Weights of a small transformer language model: vocabulary 40363, no biases in attention or MLP.
MLP neurons of a small language model. Each row is named by its layer, matrix (down: output weights) and neuron, and shows model dimensions 341-436. Each number is 500 + 25 x the weight over its row's rms, rounded and kept within 0 to 999. Numbers have three digits each. A neuron's up and down rows have the sign that makes its largest values positive.
A block is one neuron, or neurons of one layer that tend to fire together. Before each block is what it responds to, as a language model described it from the Wikipedia text at the highest values.

Digits inside years. Leading digits of four-digit years in tables, date lines and careers, such as 1992, 2020, 2023; sometimes coordinates and scores.
L5.down1799:492515493555484474489474539476488528451497497527447492536467531505482522517509511527492472501501487483524496523503458487487510504552493449499509514516515447465534489523455470490470527487459534521499515492492493493468480473473496503477519491511497508477468499461504514493462539519461507486
L5.down2150:499502521486491450438440525498487524475505516529443468506490526434496517496494481401499499515504492489540534496486529486486493501506507513526519464496504532495519477515507470514465544519498523502533497493481490459462474484505525487455501535483487492495481524518516518497459490551453496475

Verb after long subject. The first verb, usually an auxiliary such as were, have or may, right after a long or modified subject noun phrase.
L4.down1441:538490489492544500450475499558531526492484564482486501491475515501473499487504507487501436497513492536484539482499491508502498458455475481461495496535525510481499494469484489522527493519504494502503445489502495508472492536512484456482518549511555439506477519433493464489491522477482491550
L4.down1512:555520472517515512525465444486490513455473515492468485477498518486523543474506506509469465496530483484488519479499506473509477495475514499502541544536449487500480461500477480522497460474517536495496520495489475491575476459473504471534513516504491468504526500516513488527499499549489486463
L4.down1865:498523502503491475525495519536479500511502508552486473516520512552509512491478488548456522444444478515515519504522482498513533503486527530517443515501505471537497523489508525482496486445501506505506477520494499457474486520483504492550514474476498454512531506508524507472509503480507491481
L4.down2177:516506465463494526517472503485492472495508532489489498522485511534522480480468465516466468494519527520478486452495501484519458487521531527490533503509524496493492497520530489539487519543474515509526526469530513500493532483492437531439500451479520470503481451472561516495444504491506508517

Section heading closers. Closing == or === markers ending wiki section headings such as ==History==, ===Description===, ==Awards==, plus table separator rows like |---|---|.
L3.down55:504490511522513456518460512493513465473499478547513496509525515501468473486481494494475505456495517480499484503504506507479466513489499442512448514482515495488542518538459477494476515455496480503523504478481518470481557535495476465500530488482495458486489522483463520473507485491481406524
L3.down57:483485490502439466537506532510497471488448468509479508493475492498469510505491500579515462498470461470512536501469503555477498512482512477500483483527510472502498568496485532528482456503501509499501508502491458504498521554516518495510504472502475492476485519502550517478486524486484466511
L3.down734:519517504513587439517535468482488475532499525483458498487457512535480495478522484485499464501531514447503514512497530455489453484494492512479507483497505490515510512475483538503469489500507518488495507509520460467530532522501503506471479526527501535507482504467499492528485472498495507489
L3.down778:510467514486516533519487527519524500498487527534474472518470501531535418504489514472481508469506497502507462545485490524501489486500514483501524499528515513459536483486515523467468519469493446453484474489568482495493550504509524506505494507503487482447522468524522495456545528487507479445
L3.down1126:497517512495493530520510440504465486541511503474515501506454479542543439476526497474507469477476487513528450499512463494460497549495484516487461466511516516490501509518490498455508509474518528462472525466535530525495522524510484497487497474502521535481516492514489511438523499526538518480
L3.down1637:515504531553562502496532512493534501508509502508527485496467501460492524485506508489518483520529507494466573467484514489498488533517498475468482507445537506519492485491488470487493535520544506494484542483496491431545541518502492483497492482494534525492459516505486479528497490490501499447
L3.down1948:508461499514491482564465456466545514497535532493487434498485482496524506441541548543475511499489495456517536530487518527485524470498473496485496480480499461533509478494503508458491508463522542474493472486503509504511488477487485475485500482510494460518524528533517509507554498481483487512
L3.down2475:512504497515499471554505500468495465508537530498477482512480474512537461503501497497546521483493492480506511540483486432486475469534536521461502479528503492507475552550482509518492488504495510534503479504498507457525496494551473464506503534495499485522470514485546533458516534497520481505

List item endings. Commas and final word pieces that close an item in a list, especially the next-to-last item before "and", e.g. "181 households," "Korean War", "chemotherapy".
L5.down141:499486509543497552497495516508484476519525487523520508496515536505501500453468526495497538517502492488501478507435450509501472529513503461488507504516508528495461434488490536467482511486512458512494450505487471520512475501504460476486503470536499466487487478459537533496462470492470496460
L5.down2035:539521511541558523492505483529470481540512468535487522463510528487535491511472495540535497488512483543482467511456480481467516515484518468491547464547508495513490529480523481515516516487512505468533502469542462533431498515479505519512491511490530472520509468515533492501504500508523528459

Converted measurement units. Unit tokens and final digits in parenthetical metric/imperial conversions in infoboxes, like 44 ft (13 m) or 1.5 m (4 ft); weaker on year last digits and verbs after names.
L5.down1116:503493562494492517473488510531483525461480524529519451525507507484535535538426468552500470482519471486517482479484479531503503509508491523500479520478496487508439506502502516504472509542516521466499540514518527502551516494486517556492477507486544488458496511526485523485522495481497484531
L5.down2067:541496507490425500507504496517472534508467515466482496534495486530460515511468478526521480455514512488503527487477497516501506497495495533483505529512527490514474487529455525468473499532510528517490484499506535547538486524540478516498548473495504466493506498498498456488550521525519495510

Number-final digits, relative pronouns. Last digits of measurements and decimals, often in parenthetical unit conversions (7'9'.2 m, 37'7' ft), plus relative pronouns that, which, who after a noun.
L3.down96:473509487484500483540514460503495519528521501469488475450475525520521530511466525514503485485490474524524554485466507558460484519488487502519508485502506509525473510494472467511554480468547476452453541501495515532497508535455526473486512489469494492492498441521512481459471506511476492500
L3.down1018:500497502495500490525518504482515473472501537531489534479484520496475490485554486518491500489510509536439496495456451497483539460469537457495499532491531438496499522542506456506506531523514469471517548524505496510514496527490486504485480492465505527471544475516488504511513482491469452526
L3.down1067:517485469473501473479542483514518492498497519451469492496488538484498512507499502474533520493508510513531481505504475462477542535488478483469493498542523516474484505447471497534480515531501472504568480500521503464449534546489539522485515525522533511500501467461483506489533508504483500539
L3.down1821:479506493458434511492469460507498492466513507531517516496489465474506465474510482523477454520498513571498467464525524492519498492503442485479488495541470474455513483518507494497495493491485515478517519512486537508458460523518495528527487526538497506463508517524480496494523526537514521462
L3.down1838:500487479487453488504489515495499513491486496473514510514542506538482492484493505502483530426509452492507527529478519536509548491444501486504496501527507505508469506501482479467497495543513515483476506498498507488519506495474505509496506489500497491503494501516505475519532519510518509445
L3.down2456:481515530475476449485489475516500530517539481492535459491519487507488497480520560480525439490507502512477551522470507511500560526493510507525525494470467502568505559518512491475507513492490503480497543511518524561502488532522476486506515560520486509502524502504478481482528509508507494522
L3.down2642:474539491479475496505524517517494510474516453487511500550476467473514529505487497497484494514504526473480527539522462493526472535463518508532494514490469478503525534478512549532473482524521525505495481463507500501513496477501494505494511515475451472526555444446505515487496494511499512517
L3.down2713:492474515519487531465451497508516499492483484511477518536534485528439523478481515484510520482515497493475522526515471507502485461413462526498519524494506534495500476518503455510469503467500490501487456498492502537542460501547488496469490541512485545490485546506517499482477487487507505515

Biography education and competition links. Words in biographies that lead into an institution or event, such as "of" in "University of", "at" after studying, and "competed"/"represented" before sports events; also stats-table cells.
L3.down177:472515526522522543527454513490489524532538537506496520508507497501524507499493511496511490476492465515510497515520401504483465471477465502523495502480526540499519535548521496511485481544485488517480469475474492485479492502513494472500483468455536471487486547552492526519485460495494512502
L3.down261:500513518516522474506508482502496484474477519459506498507479510510515450472512492498505464497524525503490486492498502469484486475498514494486460471545475468472518552497483526477497497506529524499449512499510503520497467533465526515527530546526506469478491507539493480516473478436518487520
L3.down1223:504535506514503498526473513539486478498523515476469494564482482504511530519534480487521520485510501503522493491496465516519477506467501533497525470524478478461447514514481463514473456496588515478473477487495491507463498553510463482496512506469486475500509497484528452547489481479465477487
L3.down1236:466492495481457544522566486483502509502476469505499502513453502478506545515503490529471466506533496500492528556525506486478512520487477449554461498472504473522468533507520481474502457466477475481512496505501524527504511521522464525511511480549541504483504507466489488469494482484534518525
L3.down2015:511522502533518548481487489500498502465473459477500480491511499472490556497488449512534514458503520490527502489485483509482518484527505510468527512473506482490543498427520512477475429507503526478510505527477501533538490529525488497484494522488495477553489519497534456533490524518500524496
L3.down2411:513525488473482444496502527464498500490483491509505498510500515499510514506515531452504494525527494487484510512532444519523566494468553447500467522494514489477500510490507511471542499490510463489492502499508521557534462494510516511491520489531442535502471497543492486493493513499493506507
L3.down2421:416525494520455547473531446544501451527513477493503487505497515471485507521529487534522524468474486455503519493501514489493524555495498525510466490525485492522460529490503499509533530509488498541523511496467507475509507494518531508511503475523489502509449532522508532527479512514538488504
L3.down2523:528497535532544511505463504521490508523502539489496491501508493523506509472522530457530509477468541478496510478535520524485519482485482509485540498494501447537507496507532502506530524475472549497497489489526510517497513535504503441521473522492488527461446502497509519515489510479514484490

List separators. Commas and "and" that follow the second or later item in a list of parallel nouns, such as "clothes, footwear," or "Derbyshire, Worcestershire and".
L3.down445:482506484497468514421503509477508492496523494519507505458521503497514542479499515470468555515492522512497475490482492554497492488497521496496492492487493477512469472504534522444502482491473523437540495499441477533498495496495477485498485521517488521490499538518507516518458492504519500524
L3.down668:469511471511523539522516443485488500498494494506503498475490538502542547461469521575481503482533527451481490483465500555500497520489506466465520532517507481522474521461524536488504467518470512514519461527504466549513481483494455464483510539457498505513453532522468510491470468506495477513
L3.down837:492479458488492484488445468457527511541507473490521495495514516517470527509489470519487539484494527494505491495518520535492516516505500531498470502532517503473494508466505451482499517510484547515508501467487508521552497511484468488464569527443468516466500441515444527490506510491495487484
L3.down1061:470466478485531518475548517498489514522479493512521507517493503538519537471463517509484534515512542503506452470501487524493500499492490513483463477541508538478535511521478523510500491469507502484504475530485493552500463498525484512483542514519495503494488479510469486462465486489469484483
L3.down1359:465499524566549506454511510537498499540508494532496517501500501500518500445505481453482483523538553522492475497441462501499501498487495543467460484503512504510486522489509509526530513494493515483491475506523488523504473522496501533485562556559496490519503501505490510518476509484521451505
L3.down1874:505439521476571502499527514522468496515512499498482444474505527496484458478502504534493510473501534508538444512476521520503476537509519462518486480487531503527520502485521511497508465497488501501499472519465522502481507495505513531477498541520467480515481489467499513516492509474507508536
L3.down2206:506487515462537500517498482501558494526495492511504528468517541542494505476452468510489504523482528511492502515489492489519518526531534479541470465488515478518536518493521521506514496492483514491515498493501510557476506517521510512506540492526526430557486514501496537480468488456498481525
L3.down2219:470469517513523536493517518495502536539522483488559517500513515466523462503464465479506494473469506518523463507457461523524503497509474519518457455495511530511505525535518507495482487492453536493499488498513489528469492524501527549512526528491502500542526444485487525510498536478500477503

Final digit of years. The final digit of a number, mostly four-digit years in biographical birth–death dates and citations, e.g. 189'2'–1981, born 196'3', (191'2'); also unit conversions like 14.'5' sq mi.
L4.down576:498513460494509465521453513457468467479494479533499480496517477477477461525516506491544487534498500483519470504477468467477513509494527495490494509460457506473511476510498499466532521510480520529506488527464499493455559519540504518475498468509531534495506425509514463523526515485534506516
L4.down2015:494495517506552470504537472493505505536497477447529479466459505507495575528581522504530447486480479514502485532504503439520494503521499454504520530481512498492539485494510420489514470546467486531501513546461487451481467518507522489533527518454508492491522481477522469504493537494485497512
L4.down2425:507501550521474520545499529514496531481470464500513482479496506515488512485493484493465478517480516511470476478493529485517489492496503499487497478502457514491496527476503513525525480481515477474483495500508527458512536484521468459517491530472524488521506459482510524489503537551483493484
L4.down2572:489491494494508531481477480506446506500506493515549478498458486532458482466494542509540475490464534448494547510504496494535522521501488533484485504466494499547503479530480495521505502447506499482488464510507525466488489501478525524488534495500499475457524474513491483488446487470491478481

Causative transitive verbs. Transitive verbs of causing or effecting an outcome on an object, often after to, which, or will: spur, force, secured, caused, ordered.
L3.down392:555477499520529548492537526527417504484523476506491495533556498520475506465531500548468544494472517553526460495460523516498498500502490438489545554482478476478472504469524517494478509474467452534487480500476514491510478515483524508491517518467513503543462517499486495507477511517468467499
L3.down1238:446513495458528530532483525525473458454515518485540490526501509464530492532512473477511528447502488491511505488550479508544525501530421463538476445513503468475496481521490464502492501465517505470516506482448432494531522534473460507496469526518469470475489478514521538493491520490508460485
L3.down2038:498457524518563492496492480503485491460515525479526496516470518537499472519501483510451494542500487523502489545484484516474482506487489502488496526470486497563489547547491525486501511510472482502500482502504495478461510513503536492433443511486478485538484504528504497504480496486512479519
L3.down2112:469503535447553530489524464511527445464473484468490537483536529495547532481559473543472523514481529508490484499496461501481487519514513495486528505511480543473491471487468516508507495531514523544487523490505445505569494494535449543494490500518475519486508520507501519512501496482531462528
L3.down2122:485496472490514460478537470475487483496494507518507471525501483509525506523522502498434490493475507551480503446515486546510487493564525472520490496524495529504492495507512500499497477536478493508484508510478498514504483525530503523500444544508480500501466528498475478505500481497489495473
L3.down2254:500489479502563495518511480481526474451504506477482491468493503499489442493489500515499547490476450512492471505538502463517529525510540513502449474503505445474529517535483498493498486509486488498526479454487491485497495493517537507501482470515485472556521472546491521530464473535505501490
L3.down2263:508488531482545520477479528508548509511492507472531536501495485517507496454507460486520487492464491479515484522510521520507496502543514516533519448449526458511489514479508538484508538513477486451494501528485532551510497517475529509524547503482476505526494490485543533490505533524526488502
L3.down2535:466486482515467480492494515511540483461494505460510521475478478496501513530502516517483495493486502504532492509486477480493478535497485470479518439487504467512439498465496533482508499511523533495497459485473471457494474532465497476495497505517513486500511539543506558486503475536505502536

Field-of-title prepositions. Prepositions linking a degree, chair or body to its field, such as MFA in, professor of, Committee on; also digits in event names like 400 hurdles.
L4.down99:508486468518476482473494525471551479506495572448456497495490496456496503497524504468494476519518486514493493517484508524531524510536478503481503530458488467466446505505464542445509537495501483510519510493519509493476497503506497516525494517495512508474496480497471518511492516461518514495
L4.down287:534507498527449522463554501491499527537464485510499475497458480502540525494455521523468533501515476467506497526528473551496523546458487437521543506476508449505517477487497555515511505494482494453493515520436491508488506506476506492470482528535487499492517494493494473466518540471538469462
L4.down350:476523485532484545497472533489497484509479537495482511470476526477553454504512492490466472486518470488486531472518505508503501499506470470514532457487491506513499482449534509508472507465492528522521519494507515480507503511540484513515492526541501528455516529474513562535495499453556518526
L4.down1608:506493458492521509481515475456529496552480508479491555496551509529500482503466517477520493483482491497512487507491468517517488471490484518488490529467505491469519500485473546511448570490480531533504499548513526519479491496509528469469487495516499509453490519516547474527507474491488522462

Year-number second digit. Second digit of a four-digit year (the 9 in 1957, the 0 in 2020), especially in tables, seasons and dates in sports and biographies.
L3.down323:468452522510494487500540521498475467463513480546479491507509504490515482530449485515531449563514481437543504497449539506510458526491504471495511521502516521498487495474527500526468521509531482537483526493522519554525521509482521475490520513484480501514468526522509506484490519530497547519
L3.down374:534480477521503524505493472544500486536528490476494511481526434483533543445483460473525525518469523444495487462461473515553515458491493494518503532473507515518483553494478494459508467500523506496465481534453471490492534506494536483540500524471507487475495473510530499484508525519486493474
L3.down747:463496503465472516511506521514491488513512509552499476500469514500486524505457496444522526504488500534516523532491503541504510510518525521494494519490467484464483533502497484509505555515521496487500491477511524493492496489504528488474538453519457495528481455495491499494511506478545517463
L3.down793:509520516529494542519504479534507477533481508518478484513462528532535528490492522476550460537476516476483493477512476483535505475512529504558488532486505519521462510472483499482461481478527480524531500461474541487489490576496525496507477495493536477474468500500496480517519424480473500512
L3.down1769:496498485502547487513510534511492525570479522462479500542478513497471536512487501547534526511543465504511489544480482489496459510536510493519534505482513491510440516497515487450498505410505517519494441500539509525550501520501543480493509475557474463455458498526489500515544489520488481478
L3.down1972:470475507509470526521470473489526490453457492484485517513488543521487418461472535528492519461477495479487513487544493506520472509513507522497483497504500485485540503486507483497532484510483559529540468459500536470516507481499533494472487449504481502461502490523526487515479520506503518489
L3.down2450:494495521493478497484496447495453510542460487491490508464471511482492538518507507548488490501515488472484530530545473464514512517540559493474465503510497504492522544518539496516481478508494481545510522506526493487489487501469553478504510486513522505535510488464510498542470500465440524500
L3.down2737:488487514483515534522491506483494502494500493549486520463504534465541542528507462536481476511483473502486497524478507455525499524484478463446463477489526494521489514482484510476476480499475475497535495533447514517576481517524509508537496511518491492557460474502516509536444534462494501508

Verb stem after subject. Stems of action verbs right after a subject name or noun, often split before a suffix, in plot summaries, such as instruct(s), fix(es), subdu(es).
L5.down131:481517488496522558547500500533532503487498513492504494488484462525531502473516504530532484508516520493487499499486494525545520529528479498472500474502497499512488486536483481466532469508507477459494501463527505515509531496483561501502514504521481509491499478521522446470527516505486487491
L5.down2064:533501515489521534488496440518535447508457477522507493546482497500541466466558470495487515496508506520461471510505495511480511505543496517467508529498519479500472510510470482504497504500504500515516473498484512491498474492510528505508470527471519524514513465513522502537491480467505553495

Section heading closers. Closing == or === markers ending Wikipedia section headings such as ==Career==, ==Early life and education==, ==History==, plus weaker hits on table cell separators and line breaks.
L4.down75:451527525499537516524478453486491544503497522499509507494486496511534496458514495445498487518500445525518480495484488472516520498440502490502513519512498529516508458485506490505495526474500516523489497511457507476533519521501478510491522506485485486503507487521478515448511561453502485463
L4.down1302:520501501489631465524522512496487506518525483496506507505491485578491497485502496497514500513506509488498497484503502499521479497494506506487486492500485499486501511505500496488484514499518498468505514494510506488510490491499502555511466491524515523483508476497480498511495469509503498469
L4.down1669:521508492524483489495516521475491524524482492503503505553476510480510497456457479478503504489542525496497489504541483510553499516553504506468521467471480481495495498534497487501483515467518496489509541509513492490534492458478502540498493509540525466493485505537481505483503533528464480478
L4.down2522:528499496479574480528489536479517520497530526487508457475481508518456447491511513512517437490525489512491536498551514484483475495519523455487508467508526483497495542498508475544501510448513509493530510526474479479507483493503509480484481456513526518488555459472507503508497499482520498510

Results and medal tables. Cell separators (|), numbers and result words in sports medal and results tables, e.g. "| Silver medal", "he won", "bronze".
L5.down755:489505481497541520502491473557499461495520501468522523503460476523458493496420468489499511511532503520530457514527509479513485513511543518456541490520465465499492503486532490468497515482528511519497462427468544503550500488494517486499525467497520489478476499554494497530451537466483498535
L5.down2318:482490492513504500478476471502493506547549463486535511533485485480498502532478541445495494490507495443470515525501479490492499497491493527503490489499549476520517487521524522484527490496492522494482482529522458463520506477512508516509488475506480511477503514491525451502526515478478509467

List separators. Commas and "and" between items in a list of three or more, mostly before the last or a later item, e.g. "birds, and waterfowl", "editor and publisher".
L4.down317:497496429491578524489515469525482490472508459478526478490474478492502483515492480532510520478499492458455464474527459534480469481534538471530529525505492487471534526463509487493467507522525506479533498459497482468502538507490517507496488499505509506478488497474542515536443485523514522484
L4.down508:510498482517523502508512501496491478477482528485494480483485460481458469499506470527541465460480445496471489444524489479522470497502460518486512517456506518498474508464505497515502564527504495516519523414466488488543531516473527507491453497500513490468470517498500499506505481491530514482
L4.down1155:505492523494522486492484510519482503495548486514465531481460502438497520561492476476532510505486507485472475493499506452504505490485498468497499468474468507485502502492531522546526485538477525518543526512497513512500546520520504506507499509508502513500508479473539528538503494532572500568
L4.down1300:542485495473476510460488523520496531513456511512510514493481487482475468488465537514489500529508526510503494502464527493494504532487505468478514479550468515477530473515487499509504550500513518561511498489518523471522506545453491523473502531558485470501556503528503502540498515486486473511

Verb after subject. Main verbs or auxiliaries right after a clause's subject noun or name in narrative prose, such as band had, toys begin, Yin earned.
L3.down393:488502525518504488504511467521538514503469509509514462496508490531494494504461456500489504518460522484495498446474537477502495444510525524516492500522546507497497497489455455499525501490526489483463485498504425545475412516547544479525530490511534493489493511479526509467459515505472503436
L3.down1309:505511471463490536511509507501463476484526487506475492479501509534496445471482555488471480492473504530495516519485537465502473518544510536484490546526501478507471533518481487475463510472512509447489555502468472494489525489495520495487553483490495514471512484489500512522515540504511487465
L3.down1693:509490495446519496573503505489529531484458464484525483520531451488483482447492518541530525520501466475479507498496466511520500530524523510462507525539475469505504502503506513487529471465525511550486500521491458454493540500514468503486490468475493501487491502512503479523488563539489490471
L3.down1851:506518474488472470477515518552520500525510516460514473467519531520514506544514494476508527526495503545510542468504542489468502452535496485523503482479527453505519491480461506469506490447511544492533524533501465492475524500506511528479531471467524475509543511488504513507514507479506509490
L3.down1917:491484459562464502533453468496497521489479508479499513503463491512518489465499483531477522509528460478485486480490505487504456474488514432460552547491442466519481512516484503500535475497513488512472504520505485498516504469492533543492482510469492462479500506502480525510521493491478500495
L3.down1918:551448477479472523495492517489492494519524460488486497466530459523488508455520497484496485485480510462505471473512552491467510510511516475513476517523519491476507461509542466476492517472503505546510472515511525463511483489509505526495504462487522478516532489477511517505480540478521490479
L3.down2349:461527525494505492497500463509498535500466502480510453545492530529532478496536527512492450500473484463514539508502454475528544502454485510498480544540513465515491491501478490506537496489541503507509488503505453505532466521470509504499523519511482510480518504500549551505468508471510494550
L3.down2390:490488499519465491522541483525507519526551519496465506510521555509480433491506520510484483483499486507507512494467499499535483481497500455500489540486482506487535497471536460463532481497493538475526547508481452461463526471482535521515483493511501474453542509465509526512533505463503534534

Parenthetical/aside openers. Punctuation that opens an aside or elaboration right after a complete noun phrase or clause, mostly opening parentheses and dashes, as in "Donald Gavin Kaiser (", "their sons –", "an unexpected source —".
L4.down72:517472523464503454481507545486471453470437469496468534488532469516515502490497487476489515532466458489521501492534520474506495474467522541486478474502489510473530479517521537472506494507481471497482467479504481497480523472503504520504515505511483501507485460530509506484483482511514496489
L4.down902:525513514527501522475498506519534491523445479522491507498484513525531533510521485496556511535515505500493498520509492465525491480476528505511526484518488529500507492494508515481495508488480486492528493526498493527474499513518519561508501515502465465515490509503536506487505497472464514499
L4.down2335:494469495502476522488536499530496493465485488533506538506500495590477505489520476452514468514520514497504505498496492538550479499461510476504559490515522481465535499480542528537482476502489511460506499532491548537526486512468496548518509511509476513494472510502513470461533495464466503495
L4.down2630:531478470494531477512511487501530535518489496506492509493537498597517472489515468511494512496533488447483515525466466490465497507481514473518506461489521533497499472457494441529496518486492530489507482509501519523472523514474517497527490461531488514517518462506512495490529493467480461529

Subject-interrupting punctuation. Commas, dashes or parentheses right after a sentence's subject, before its verb, opening an appositive or aside, as in "Her father, Ernest", "The sixth officer, Moody".
L3.down5:512497519495526517455488517521491478487485531524512486501503514493555528524469505463528481496551472486471494503497491487502510499480506531501512497504485487517509489494488496509481508502494525505505488493486487535488479539515515502493564537528495509539460533455469483481516515526497531472
L3.down428:472538489462563519494490515516492510515509482522512503469492489512539545514471464514517514500537481519475521489481538467480516491481537514537536524505503497491503485542489508476524515508533525485515469547426481456536505500495527510480533543464503489497508519452487444489476538544489506445
L3.down450:481490482460530498537473462476541500501501487529508481495487507478519522460489506532478488509515507525467516506466536483497501476477531476503496515527518493488524468481505509513465508490500508518502475516440481479522510526508474501531513540464503491516531533455482456517516512545452487486
L3.down1500:504493485480513510514464504563524491531493500500509476528474528501501546472473508526522521493497459532499480505492498534503526530486527475493469502538477483466495525546503441509522525486520515473507464499502504480440496480446511475521540526525486525491481509489467471454525500527477524455
L3.down1859:486507529515511504530527464518519476518519467522529505491497502539560508507489500500544491518509472500489503526542483474499473524527557484537526456508522492531488446509489489467492496497550539493503483496476477476492512468460491476523480540531542507489481479531506479466500491504477496478
L3.down2085:502466529509539470501536479510495490509509499482530489537489485524490554491490481479496493542473465513496460534440476490487488545465518515463508492544488531507511511484525474516479502481499500507510505531488457528463480535462500500533506525496517505540504519520487505482525486536455491532
L3.down2393:459543515505501523474513510456509472542536524486519528480474491501532480537437490495508515475529491502494520443466495500478503518506497522517517517498476487470517454503458516495484531535560514528544505494463522503481513530474503532500526577466496533435489507535497494472480496517539490485
L3.down2619:516524541513471503478513506500547461456489499526467489508539450522505502493458493499492487478487487527485551524509512449517530527499518512493513500475469501543533531529488464489532522513472492529510514458503526451483529469500520484555440536495509522497525529545508480499536497526539473491

Year second digit. The second digit of a four-digit year, the 0 in 20xx or the 9 in 19xx, in dates and tables, e.g. 2020, 1993.
L4.down316:471478480527481509480518520512508488503531492525470471535522508559482483518522492549504533517508469473522526477511470545487491521482495540514492506518505499511505473508505474495522517457528482468510476445521500503494493523484538512522482545518514489520470495509546507501490462475475454464
L4.down2217:475481459477536501491547469498470513529521535497481498507509510444486485513501458523506511544521509511490500494539486479503490530465466500493445457501497509533485519486435463489493448449521509494499479524608494500520500479494496493520476500470492478523485470527548502508477489485446484479
L4.down2496:493464508464492480504508518526470474511517480510489496505462515503518450517517539490508449493486527463519513485516536528488501544488529513490502498497509481466482502497512524515504537500534494489489484483472495539507508500508548570528454530486494516530468530495510483525481491529506506470
L4.down2540:467483497509450513421512503496513550515474522519477457470473479502510515453552526501518510505529479536532483457500521534438495496514495475514498522493508503496507520463494522515498463533466519522496468487559512511505498539540489495445524490523517492519553481486509520491465480472515495508

Appositive comma after names. Commas (sometimes "as" or "is") right after a name or noun phrase, opening an appositive or relative clause, e.g. "Veach, who", "GOES-2, known as".
L5.down700:495531472488534501484489522517486442539485504547468532500536496518493489467479525457530503477455512507492487544516508489505530503511498520456487499473546529516505483474461520510523507499514487535526483473461450515473492473526552534495525503488493450519537478480498468495529497465527518529
L5.down1355:492504507521467457530534496503496484528489518517515490472513487574518479497531489451544508504499482483501493517503485529508493508512501495498520510502501509528477489495504482467525503510457519504488489454530482511513522460509513522528513509501527514484522514506523519532543488439562502494

Main action verbs. Main verbs of a clause, often transitive and right after to, and, who or he, about to take an object: covered, records, serving, attempts.
L4.down617:496457494528506464488496464476474478551539471528497505500506511513488520534522474507502473450482496507440492471492512500487481486524513456487476499484474501520510533488518495517511497540538498547525495531496489506455477485488497478488501479475536492506513503477485513554508514516489511487
L4.down1121:513550480517497508532517521490481462489532478524516489501485502515544524536516481487506524488480474545455485507472475516485543492501520459520498479465492489485538479507530470478504554519517537506527512515537496493513508490483513515481505474464496489486554472537497511505557538496508469439
L4.down1276:486483497530483569505480481491497476539496503498519511489504509428544505504495468506491484520482487466464520499461520495523513498520518515595499475462484470498483510538492497510502535537467520476516522509515520520502540491486522487525516443463486529522476518517514533543537490480502491482
L4.down1942:512477466541520489482448523505489505533506512508494518467507503486490495512467510498470499528484464508489492500519507496448539497457483469547517469512503490506476553496506554510509531508504479491474490529509495565511491529498522544483500522490503458489536516505526546456505491508522453434